From a checkpoint of a small transformer trained on Wikipedia: 28.6M parameters.
MLP neurons of a small language model. Each row is named by its layer, matrix (up: input weights) and neuron, and shows model dimensions 165-292. Each number is 128 + 24 x the weight over its row's rms, rounded and kept within 0 to 255. Numbers have three digits each.
A block is one neuron, or neurons of one layer that tend to fire together. After each block is what it responds to, as a language model described it from the Wikipedia text at the highest values.

L2.up1691:118110098095080116100118151067132150160111125129152099094115054099139127167132107125119124127138098099195124158108117149118133118122122116126098138147162103141124141124144126069132170137149113140136101144073153134156136184142130154122107140158110089145101104107119143126087117112148167126132138147123144120117107128125130142124142182099101136121115107159122119128150161141118143123175
Description: Word-initial fragment of common noun

L4.up624:133122077115141129154171164111090102136138106116090108130144135118072141134097112115130111152101188152118107151079135155139135155128138120141123145104163044142100139107154105148153171107129142120145086110132121179144134075091114158110144119169112153131090176118116097132136103171158080105102112093108095154173149168097086128131110111149099100108132108140117147127115133125101123116117
L4.up759:143137132121130146121141164171152178175119118093139099132132156178134121109092126102079123174131104093150146094117118160161149126107124140119115145142141139134138127122147102171093073159133140159132090163125145097145185141111136106124121167132117134151120141120174109133129074105123113170123136142120134103103114127095112109123108136121142188128138114151142140120167124162121143127119
L4.up961:174096128114121135179136125094113109134130099114111104177124153074126120141167138148127109128138116128144121109129131162180121132097121134135114179126158120143128121173109120118150128095147131146137115168179096138116114089139169129158151121094116114098116174155133147115083146105110125159167128097159111135143116134124152105093122108134106149087165126128113144127100127147135153105157
L4.up1294:144104122120078111099145147190138099101146108110106134070103151124121113137114146147118126071121138170133164138131145160112156083098122126145126144147125176152131185122106135107112143145166152121111131118120099124102148121143098131125114114147092157154106109132078132113093109098131147138099082102104139119137133153156135155147124130099155136132106179100114119127144143074108138151149
L4.up1329:115132107099171156131129131159119152134128171115117117127115116095142107124147091113120114112121110145122115126123159147133118102128080139116153134125138103138131115096122116112158080131094128134114104121136149146127088116109126126088124173118169127102105111140130135154132092154114083157137123117070133111143113095139095115134132136093116096163126120176166104121106094141126123130132
L4.up1713:142080129123145104119137101129122161094170139169166107132104121151112136109129124107101120127099162082178135112125119121170110093131077146146117111127136114115121124115139111163102159104109142100143154081113151132164159098113130121099120149180130129071125115126160110138132101184139141108126124110125118170082125170120144108118139117130118132091161115144145088109129155143137120086119
L4.up1759:163158123119136128133149130176105092125168116139149122172125133104129170122098102111111122125126129099148116104136141128159130130120099120159116180136131105123115140095144129122112127144108155113080108135105094173155159107113158114124104093140115145152128124086137127179123122157150095116087125119136121105125157169104126132127118138133112127123127100083170121162117144121152133135151
L4.up1772:137123128128129135118128116160127140133155099144158094147138145155155093143130109151136133129100132112150098108115124127152139158106114112089143129130194108160151135142125112131063147154137186158142131162111155166150147173146178140108091110101089117143071141116117165161128113158112144063109106098132093133105146172111134136131129129108150151119140107048096135170099113114130125116145
Description: Verb-completing word pieces

L7.up17:160108102114167158125140158143131154130159126147145116142116135077152136111148087121129093157142103131115144143085117183150139105131090069085193076136131179092118132136129131136164071142103167118073135181136144148110107136140133105139131137130167136134092150111132124159118143136134100093123137147159151137103095146113130128114124111089130117135149155091168115107100117104156135151123
L7.up28:147139125168117119129103158125117174126146122132123151154134098131114130112113154112148139127102111105141150155142142145123154107093142125108148127093155171096130103120150135133118143147099131171115141134134115155151167119125148113106086145129123130104151099131120129071124114151112135123091133116105149098086118140093129098108113131170161115146111121099090168126142105105168138138139
L7.up351:126144109140146160146147140169121136139164103138096132156124131132131101098109111148083078158173093108123132104121160142160118175154124096126139090123175177127143143138128118151122094166137110141128081167134125163169125121170118096117120107103115150154137121125186101126140074159107126106098158093116147091125121173106098121064126120133152112152154149113129128149102117172149127127143
L7.up461:130131156102139152085117112131137117092127120130122097107114135131133118120139135170168147104095117095103145143148104168120134113128129160101116120142123140108112172153168111146145134181121153159088148126117139143103084129170139151104150175114141160147086100119109161111128104135142106089161109127096128106121131109085111115104098152084099123115084155084066100118110100118101148175143
L7.up1070:154106166130152107115157120160151144142110086116104130111126130131141116113148099122129064094162135085146137154125130136117051158133132116158163089115181114170125144151128091139074139134130152100133132135128182138142152097158138125139085120092141167164122151157123111126153080121108097164129173086108119100090104166113112115102143102147139116133089146133171133128137109107172115138143
L7.up1444:140132152117156094093144129137171122114125068182082087139143124085102115129125142119126138127122105099154161154101103164130153120065120144169123108134143141143120129130119151092117140102114144116119072150138118162129112109172164126131116132131157106098092102122099132124110123128174119089149145142144115134132137075120177125147153159176131125120114157125162158151105152107097122155135
L7.up1712:112134124117122139192140115155167089133163129151108093130103126179128121121093151113138131124088139084088147141085138152134088170123114143106120143108152105131117123163118102120134151151157149136137145164128171160157090124150113108118115111106149107130056096132110139141142124153124156101114147112138095129121124122133129121154145124115102095150101142115122112148125116116095168104112
L7.up1733:073151145157161105171125107135131138141094103110166144161186161073121103068124086091138080087095124120173135144100139142149106137127115066119131132148145104152098141138136134118131126118166129116132103105152085116133123104177150107093160144118141126106109156122160155186160100132123135115129140130112139124136159140106113132109128127089148132126130094160139087047138130106120158156152
Description: Main verb completion

L4.up61:139081153115152113107122151123163106162114160109120098110155121133164151124126090127121117135160167136105157134093109136133139119117144134112125130140111100102113111111121130125088129127136161130117145120126162105123151140131139067168102104140151161073191137142133183110120133156184136109132118119151103124125136123093149109065134099103115135107100107114178184104125130139098121110154
L4.up237:130128139194121148105100126142169133157129112104123151141098118108119140137130160152142124163104128136147098107100114147135113108112086105183151116143105143124126123128100124122120120121121138111169088113082143122138131128116139109130150109090124150136174144164135144132121102149125149148089120142136189079109133104149146128096111126158114138082147134049179171089109150088116151140125
L4.up293:130113175128128115125106098128110124109165117107119131158126134145164130137120156124159133141142151134098130085126069145097167121100036121171180107134100111140155135082140151112161098108133132100121128109133144166136122143105086118096131127127155121121106125156097132145157109136099112100108120161102114126172147128107155127101098143117190101189128157095116151083194116104152149110142
L4.up467:145137138082126117135160118133141143147124115144093117116125152133123142124100139168118135097102152122130080146134114109120128105113130151110163129120159116124119087113132093160116126162165096153129116151137179109125090097109133147114148155141126195121097101123119082091115132090099151120129111158121126120099154148112140126126111155119086107117112155112152126122137089098124104132128
L4.up686:134136133079148097089133108120129142145130127146096149133125131139104136134139165116103109106116126124118151138139108128142171136127118134084112120105145115131152135105097115117149150088127131125110111129095155116102115110115128176125140079138142116141081149094159139117148108123119137106113132107118158121102135092110147116093098135122098148160150156133140134134133106144110126109120
L4.up949:141102128101140142086146141178137153129129151132111055149108122080093114156084141121119178140157103102154162187127104173188151126077165107106134104148172106134141144109122106138154114125110147127132123112165103117138133099117132149132142122073140124157112136077180125123161181107160145127104152165139086128141092129183124128091139132135116139082151100075099117109128126106131124082139
L4.up1244:156093145113123161154135128135138083152146123096150126102106077105111154134148113115076141141090142131157131150126081141164123143145099136105100141119142179116073125150128141152131121109153130136124118089131162130104127153160113099147080143119159097132146151064140113117145112106126150128090162145105157126147104117121154108119143131125116093140199124138100113127114118114135118163133
L4.up1659:152120059114131099114144131160097130188154157111085132111143103091117126103117077102114134094140124115148127138141135136135143184106135144142088127119106112140130103100132117127135147093182122119130144156140151125088126134154091109147117122109119126138121096124151138126118173114092134133148137137121151121136140130092166096112125151079156114132113184087182118115122070130129092082144
Description: Word-initial l/m fragments

L7.up293:147178122106113141117134141127130152130107135104101166169136121159159159129088140134107108135145114124111156154144103079120105135140167097082138113145160131135123160172124104123083116102112117108087089155079078153128154123153140115121151168140119126125133122141121149088101133138117134085102140086103115120177134162110120141132125171162133114125146115149130096137103136135123112098145
L7.up532:138130112160105105156139090118126153145202090123147098171112116142104094160087093111144097146140138120124114170125140152163147099180129126099115153094139114141108146125090169110149122131100135099162142112057140137125128135075169100133115148120085127155157137142117186113113137167138151126102078155140146096095137056157111118149110156147158118163137120111110131107162130123182127132132
L7.up829:134160145107097116126134118133114117084153131116142140114100159133137124129099176183088131131069122117165164132134114128126120141132134134087130105106140124111193112155106114118140111142144110155172103163087111088107107095108199142153124129160122117127120090119205143111120117105167149124143131133130125121117126117111163114103098137116140146117108177116140126160119185140133121124131
L7.up1204:182083137131119136132140167094156194077129109147120136142145135125134168146149079119125075111090133153101163131100147103132186121116154117086140131127122159111151119086138115133133142149081126122135138113174123119135133143107139146138092131102124149110158108108101108084104129105086120109100152125117097110093116081131111094131109131097108134129083125114148158133143111086105117129142
L7.up1239:133136192125113109108134128105146185164142097121105149131087164087122161112107136146091114102138132111132158121135137123129114168162163142128141114129115108119133143096092114160177146112123096157116142191134117145113092134116133085121147106156184128139094134136170150080173099136089136096120132126132106093082119100106120141127112124148132153104127154120120137089166100112130145131119
L7.up1289:136184125143128144106129158128147145088158163140115134177097117089106124150079137118062118154143091133099138129133130096132118118155124110129123145134151112160123148137135181138148122138115102109120071107093100104096128178122165108110164107165167161142124115094118127110126154141112178104125130140136111104172101102133084120147133134124138096130103144149143134150108130109145113093129
L7.up1319:145100117135120122147197110158105093149145116115102124124104140087138154160163127151140103147122138144150098092151111118111168090128115077077130102116169118146114142118089097157134113109137141145078107091137130136152184120154161099085127161113115175119156098130157110079160107076123165151110133145126129105122133114141126136128089129131151160148153114153129148147121185119121163134142
L7.up1721:147145110109130104134105149148093174131120143116107137125142081147117143125144161149117081120143116103120113134115141127139111129135150139127105184150106123088147132109129152178103148144171162129127129121123086121138117131122147103104150149140171152112150179159143119095158082114154142096165159084114094172147129116131143123115064170095108137166122114135173143131124112111139112097155
Description: Word-initial consonant fragments

L7.up571:120142100164133137125105102124132135120108154073138133159096098129119153178128117090095121140121127120167147129120122138159156099104119074076112154159166115141106136110109110159132164130153099125124132133106131127128083097149130143147151127180144127130110177164175139130111126139138101155141120107074176118094200133176102156099144125149092152136110136090162166137168125095157106139086
L7.up623:146134159072113118146130111151130148090107166096100140135135120132110066146095079138154118159144100123116137145152136163154092123101106147101111081168081167162143158136118138105129162096133149129123140122176130139132122086088147165114132097123117145153154146113135145160159118107129119109121121162120117140140152129103145161086106096135100135126147102142160128140129071143123121121129
L7.up637:172137121141117122117131150123084188159079144129154133114091134130129089132107137159093121117126133121163126104131131166145126137129128124090136127105157147133108158138095113189113135110058189139153126142108144125143123122153143114114131179130172147102146129102117135106146106103097136109094136152156121133087145145137103099163123123120112114177159109106128116168123130133183126151108
L7.up684:094104146163108091135111096092146124146104108101127143156110127115139110147121163093126108143123105145219079125144110158132117089086115148105108179131107116133139125145093101129129131139133129114148176143112111146137120109144152117164143171154126154099101167125150134153130127117184125133115115105099118110121158159132139155142097155105089147138130122153171152119107180095125086140146
L7.up1058:132155146112129139126098134135192116122123116130138080142100104134159068139106113195071150158109149118077132154122115132136080125111104138123125139148165169177134109143140114113104137110123133148138133099126149144163143142101145156108144147114105147129127120107119070138184142130151103124078155123076096118114126110099127166150084188162145114138137071146168151095127127151104079142128
L7.up1078:131153135160148128102118143131095083135139085104185094123110099087152082163133140146126131130106141105130159170098129118155142119095128110124113101116116121136123165150113087127114119120130176159122116110126115097141112109172135088125099118143108154115127131137111090124142098098133160135116139131154104128114091076130108095169102151202178121148090088117140135115089106156159147114110
L7.up1634:142123085149102087117152089122103135158155115180122088098094105151167164120132091075081064091101111084129142157126142146141104092125106104105145077177131122128149116165108124128166110122109190126116173133130098183139132145118140125136130106125102149062112131118125128104094095156144154127142096171128151123106110158135130113129114155126106164113123093135139111130164122174132070145110
L7.up1652:149189173134161137121105114120107099138109123132153143128105129149124117113114114115105091116130121120114141104147163101144124077096115125075093141114097130159157183126121101107110175099132131110162150074103115171139144125107120152112131110151109144076103170111121176159091088107105141134100156140122159146117133182103128127141136100118109142139136118117143109138106129121131145150132
Description: Prenominal modifier endings

L2.up24:135118139139107201104121150159148111131174156114147100154149148096150088091088109118122103086124108111098084094115107147088151110112117158095099140110163088146101135162101124143157152122152157144135119104137135096166153098133100154180121091134134120114130099121146139131136148139121100138160130136159161130166168104090086119120135142121112143108099144145157124154156155130140163112110
Description: Verb/relational word before object

L4.up72:116138115109101123104121112108121149153140104110109083112115146107129172119113120170106210139108094136106105094153146132138124105115140134148126138089183153137162115124112137149120110120180163161152117116179141145146120142127150156103175154133113118151112136102175130094132146153118105178150148095108151162133133145156165133119115150119102120114140171096124080148147126155109104102142
L4.up152:125116145160077118135131099118116142113131112140077083113112097105112129104154124145138140158113174138149120122118108145070142151108141120145133096118132143098144148106155167162116129116113111150119102111078134100137138098137161140108135158126147120117133084165125108147118135077197125103092129096159166130093112098138133125141127183142134143088102151122113109126111129156146104131115
L4.up296:131122138136095084104114142130121108066142115148097160111108100159130138142139063154159129121146099103108119113145158113160121141109116139137118113134167142080128118127141112133136148158157129121119128107133116122128101089123170101094134145087081113105171125157102126147141118126151106158110125127179132143139120103129130086097145152146113144152134124113117117066106116158082152130163
L4.up681:145126115104106164122131121109125103148115098188136119141115117119102131111125157122147089145090109147182150144114115173126140129149080098130100107104111168143111109111153185093143101118120173107130121145144133163164125078136144106138094114102085146124136034161119107150095117154150118105113162119119136119107120143110092108140161143109121132158117141072145110121120124162088103150111
L4.up771:134154129123081188124142139113140083131087174128108121106071146142151126110135117125135122136119165140123130170131143135128123143184115112130121150139141132138121171118135142132125130132120146123105091111140130112152141155130160144106091117119118117104116147128117165134160148127166134103092138103127102129152152109119156082171116144134160098109154121096117115114084147102143119143129
L4.up783:125138132149124175154189127124147119101174145122073106133119102097110125151144078137108128142149132137121148152148117106136124148107091130099112150108147155167167111114110133142115068108146140144157111125122146143154155093112114134118117105155121124177172116172116133125137108167132140142167157185107096115095154134090150154125155132138124160143117115134128135105069111153106109119161
L4.up1222:107127167073106158089140170102159117168136093100113095103125158138163154086117133127157177131154150160122130107156092119146065110142090117089121144082143160131143095145086143143072121160145172138119149119125166138102095150156120112092088162138092143152149118116146108105120104124113137125154155137142099147153150156153108099106107121118131109140117167158144147121144133121127127120145
L4.up1264:102139158131111137171103128103103095154171135105105108145151140130124171135112110151170143163153171170100121094096168133159158161152156123097112139166092134086089094092148174129113119085127157165155106129120119085116125137146127129124132114162101122102123113117111164165129108181118137137094188136159134109112100129153107120136161124155143112128146135096133164079142143135097159107135
Description: Pre-year date token

L2.up753:121114110100102175158120057139100225133157145090131178148148093074115124088179114134168117106139122146129145147120159111110112094118111101173096143104146136131124175127107093132090120150094155136108110115128104147119092126151095129154137177056119103092152093101101131137139126145121121098109128107115139111103111133122083087145149135149153129134127136156147128114074130157128135147144
Description: Mid-word proper-name pieces

L2.up458:121137121171126139129135109149128190115123124122146107141130095102177133133165135128103108109088169127099076198106133096120131141118128119119110130149108100135172142157145142087162124123116092123122083166103172081162134130089131089142112128145143109149114085079095135118121109108158191134117113091085118116072128145146127160107146121148093118075117139150150110088136060105112172206111
Description: Credits, headers, mid-word fragments

L4.up73:105110108111148151121138144130151128170139108127144122093128164098124114115126110120124115121098146080113088165110129159145164111130126139123103144159182146091147129156117156139123151127139164152143100164120120128103099172116113086137144172123155132127110166159154136125094140152089084115188129148150113144125154149093120136076087131182117135114133117137127099133107102152131132151164
L4.up506:087123098121151128096098142156125109128126165137107103145132107137116084127108109062107129114126127121080120158148113109133163137147108154106097135152150153072116158122136157145108154129123148123118127102093116119116145133158150139115087123138185129140163161108086136160125173123107104130142145120111085155144183135076109177089111148128108157106127113145131137154154092162199111160111
L4.up807:120110088099126151143111150107125127102119126130132129145152093134067164095129097119086159157162092112081116175085131126105145109127128094142104135138135137106146108156094188149089180119118141130119153167136112103146137135153133137161113158129096112163120111131123112123115149115138121145126115129113110120109193127115095122103159119133110185115106133127169090100137096130131143159141
L4.up887:140091130119170123145131109113120170119139154129161125154140167138126147105167128123105113141135138139113158182161123139139129103116120100130128158113157163126116101079123123127112118132162175134131160116098147084143155130080132097149114171101161151110134146118139140138132148164135112175145129113114120111139121122121131105100114130126149092117139151094130107082085082185126113128115
L4.up903:160157131170094131145134113160141145105129114096089146126120133112094110138139085148130102148125126137080126136124123111125146139119099095111118142156111137088144101158132149145100121182101140154132143148120120100139133155136133142158115131133170177176164144161105126134097126154134103091123124107163118096095106144110188160098164114139134112155126122132168145140125145116104118137135
L4.up1160:120117092158148124147124149115105111128083141174101071125139134116084126130175075113110132162168111196070128178140098138125139140119142151145110145131165188107110112109121138166090109120114153128124122141127135076126113107094129124168132116108157152158125158141111113131110171144120106117126106185097128144148152142111141151119119142124118123111115094116144094116158130165115141138103
L4.up1466:069142077111144124110116132122104127085094094097139107098136107081140100105160115118136119139118096126150103130083113134150161126129124114117092152098128095130148174120116154152115173088102124133133156142157130138142131149145172151156096115091159123169119121154165146147099112124122169152139166202107117158167141118139128123119148156162105161148142146088135135127120172136167123150094
L4.up1777:147125148138125156141118142110102139098145125115172137122106107117137107134097131120125100091124192142110129137158121124138137145101119131115106155121110114144128127129123119132151080107101142147130146102117100055164133122145133147149128153099166135154158078122178134149114110132170118143165140176117093165083126134137147129114131154101148164120118111166077088118095120137116107138087
Description: Role and kinship nouns

L7.up177:113128112174070153143121150159114169125154115113158100125148148134111152146135106095131166131120069132109115125067125123123158125119121127145082159113180164159115113118131135140152111081113139142147087130146079142112127130130153129137120111104120150103157094123118121143130116176194100145104132169140179116103142131104118129142092141122112152091118109136129087112081102175111143117109
L7.up432:114133088120126120109185096153124133077145173131171125135137112129114153097164127105145091125135119139156142093122105114111134132157137144147099149130146112103145126133138103130150093177063120128145136169138151124151153125130158116095122114143152097130122170109147172112104120142124074092096115112145153158109110126112179172131117082160125137154110129170124091115154124119144168134104
L7.up516:124127103174155111117150119097120158133133136116122141143103087124092142118148115104118119114170100139101152166101096096188103108188125167125127158124128109115134145148115146121121126069099157159143089144127110142168120098119141091130137124086130133087123128125130120130069113132138118134116112116149181098102124143144155164175139139132148174175167072105162084135124094138129221165157
L7.up564:099132107131127084125133142134110119173139132091138125128097181113131175149117116112070125141126101147138143112106146143132178130147107121184096126141108161116142154105138150122103112136093121104144166143113134142152144169109129134131080155151166140138109142127110123126144141153122059126138149156139175124111126111147114088141176129163119139101107127118138114123118130125130115109124
L7.up1292:129164144133128072107149142154146125105123148120145092103125145139119156115165115101132136147131137152103137147099159124148156167109103175125104087149109129119146120138138183143087129122128147128134116141159123108127160175124119126159089134120172105147129132114124112159082151179140076120184139130133120160097166146148165156077117131130085150149151133146119100108164140131136113140156
L7.up1468:126093162120144142133100156149129159124096156144141116135151144154092136144087110089114153123156077175109115139122138110157138169125130146201081129130160170108107113149139142153091160119150112131145169156107143112127153162143160080103110100143128098199158112140113137166149117176109097110136109124105168138100122131142143173130141126132066087153136137132146071090163113126127102119106
L7.up1490:112145132149138110125152119153115138132118107149139120163087145117127106149123129130139154176114123141099107130162120142117109176158133136132099141140167166164147116185135125127100156129075145169143144147111137095200127151127127126137098094120156087184102111139109114101084115132142090156180121140145124118143118155123124128111127115142130120188119131131137121115166151158155136143162
L7.up1587:126119111147115130143107139117119182140129116123127146119168102113143125122064153133120097128088153128131067129138093147142150113107138140097150111125168140122131159186129149118093134166122149136108099143066117161127112151143123076121145167119169104159173145164100160107080114142135084103147114133115125157126130161120137085102123127137143113169083158136128086131159065142103126175126
Description: Next token is a name

L2.up1791:147128116141151135136132134097104176132158140115102123114070104128150091149189111134112111120101125142123199134120157142125147122111143138123133152101125092108158115097174149134113112188136146135074075114119134157152119140081135122101156168132177107076128121119130128107112156113150143142113149134151113094151169138150142109163125127106154137112136131092140118115152138126118176122118
Description: Prepositions and mid-word fragments

L7.up601:143101113074129142169145091152153138131147132092157166085121114147116119047142121135092143158143159130128097132134086124130097125077129109110084181143151147128163167129139150143140118125152133114110134117143108131141132160141111129140139217136165115186099139088163142118131144139112105108159122159123167164129108101113099118075110146093099117135105102133107135139088148129177174111137
L7.up822:103121147079151113124120063132177149131204097112122127152119113108112141104129161111127133118119174140196140101114103160131138088091120122162175167127125092106151090152107112102128134121163105123124145115150137119164130129148107107115150136153091173126096105117132133104145165112156140096135078140132112152127089126134125111110105184148172111169139115164134108152143118149163132160095
L7.up908:122134094119122113140099119110138135089144115111144176103149192125128131095186136120113166167159112179114149104141136103145125106135099118134132119117082090175130139130177111077159170105139145144155126107116082123121164097142072098112132123119128111144145131115128133132155180118134135117086136163129140102107080140122155165116172127131092152145139157131069093110060092138151128158125
L7.up966:156139129092119145156150159138122126165136112084131123138121123121116146131142126118213169166111137113106147114125121108099162131132084124141169143142144089098116129134136145142141172115126154167154145132127132140130142092112156132151100147108084114133123105138127130162141135193141116134112117103129165106133087130129117128137130112146126129112132120116091089137128084124138099083132
L7.up1290:161119130157139135149169134145125151103125171106107137102086156092143148115139123135103152120168136113160093116109158155085122113104161103133117154118085111080144107095135138130099131091102095123159132132147114158152125182083109143148105125086132111173136092125119081123145118156134131123148114161102132091137096135145159132119184105104091172125117114094152150116129143144092115102114
L7.up1358:124119102150156162150103103122076136115125142081111128131139132112125154129125161146141146128132103106114088162128145098130120117103153076128145155105126139089108137114123137101130113125129118171178133099164121124174155104122107099119134168135102141140119112111134107137123165160074104141137097129144105097132130130149120125115132122164148166140100149134126116176136118138093166120121
L7.up1397:066091129160160158171108145082079120084141135130133099159152132145110148107148159138127108123151115117115117114112146121137157151176148143126132156114183128143133068138148179136166130136136169116161153117143141194114113133116124120093119113143139125146115132118098149129110100112113104121133114132106119154123097109080139120095103134144167119079100108128085093134118120176104129110143
L7.up1777:116125142091116135129120123130067096135161135116110129116154159103104183086072126103097108142119147142106146085129093121131104149104112099131131194128132176131150105151135068116151141157138127147122113080158134118153128111120124111115158159131167121132131091126123148137109103152158149127084129113163161129113120135118126157085135150164107167132154125161143138129098130114124113146150
Description: Month names in dates

L4.up244:142160122102102077112130111132132149165124114162152141146088126112116113149105158087102070141083114152089135121101147169135114144108070167118155152139123123147154104151144130150137155158107063131142125139102147127132084129104130147114115160148138133082099097158139156150147107088164125091143141148137147128163154113124110118137121136122174162142136126132169114105108132132154138144140
L4.up840:137071145137148137107103075074106079110170137111135140192096101120127151142112148109111137107109095143145145141091152133109118153128118118125133139131109123133092112131162136113114064152124183179128125080159112153128112145124153144153119163149129136138135156136109124096140083130124137138120104120141154126145115102086128151120112103129142117113135142117143114132113101108122107106146
L4.up859:138115115154135127104149129149111136144140120095111127110149106148064113099085141116123094092156144107122158085146100145122159137126142156063147155120112145174119133115146127147107102102134112123101155141086194128141129121143119128139124139137137073105138115130111196107143142111124143137135116127115092170091163121092125175110096105130142108108110147137104148123140127167162122157106
L4.up948:087137138156132169107121105160142174168140115162120100148131159135095125120070094138162088122154118141126110091146131135159113135138106135165145142069121084105104139120167129103110139144148135157118104172109094142164114131129195143119106119106099116111140175133102138091121132139133135137160153098133143116108096134163143130167111167115109143142142131114136103087161139148101160114106
L4.up1090:097133091055105094114121140098142123109090147140126086117148136128132146160093123150113132164122110074146100102130103177151111160137133134121102139155139153133141081139168142120165129115111143103088176064096169135097101176099121132093065120142125116102154139125117131104132145111122139103117148153107118143147092125117170144155095150174113135067085154142140150126121101147132152125107
L4.up1317:143128132109177133137140115143135106174120139122181149138160112129114122163093101148107091136153125125122163080146089102120108123122157154135140154127121178131112127119160141104120118101106154136096117161166148106173111108121119125107143127148143135109127107143155125110132135112113129084127109156086095128139126151103117097160113152115154125126111136149117103093161110118132075119104
L4.up1373:142098076067135109111162137134075162132165124136125096105144153119105094084146139089104191179118126142132127107182086138157116115177091158151134165139143155137157142157132126124116175127112114154128094137160138136121142143115134136135123117091094122108141095092129142117135104134084133106140108143150166099163162144138137117116132098108087128126106102125150124119183114153108074108152
L4.up1508:117144122115185146152128104101148124164141124135110114119130123124179119127104094174138141153108176107120117140129136146124099166117100123170123130077147169120101121144149122139090115081085130094151108104121160106111173166093186148113147094136157138133160146174133139123177084126142133140113092154125155136129131134124125099108168104124107149100135063126101182126147129138142123106140
Description: Preposition "on" (also "of")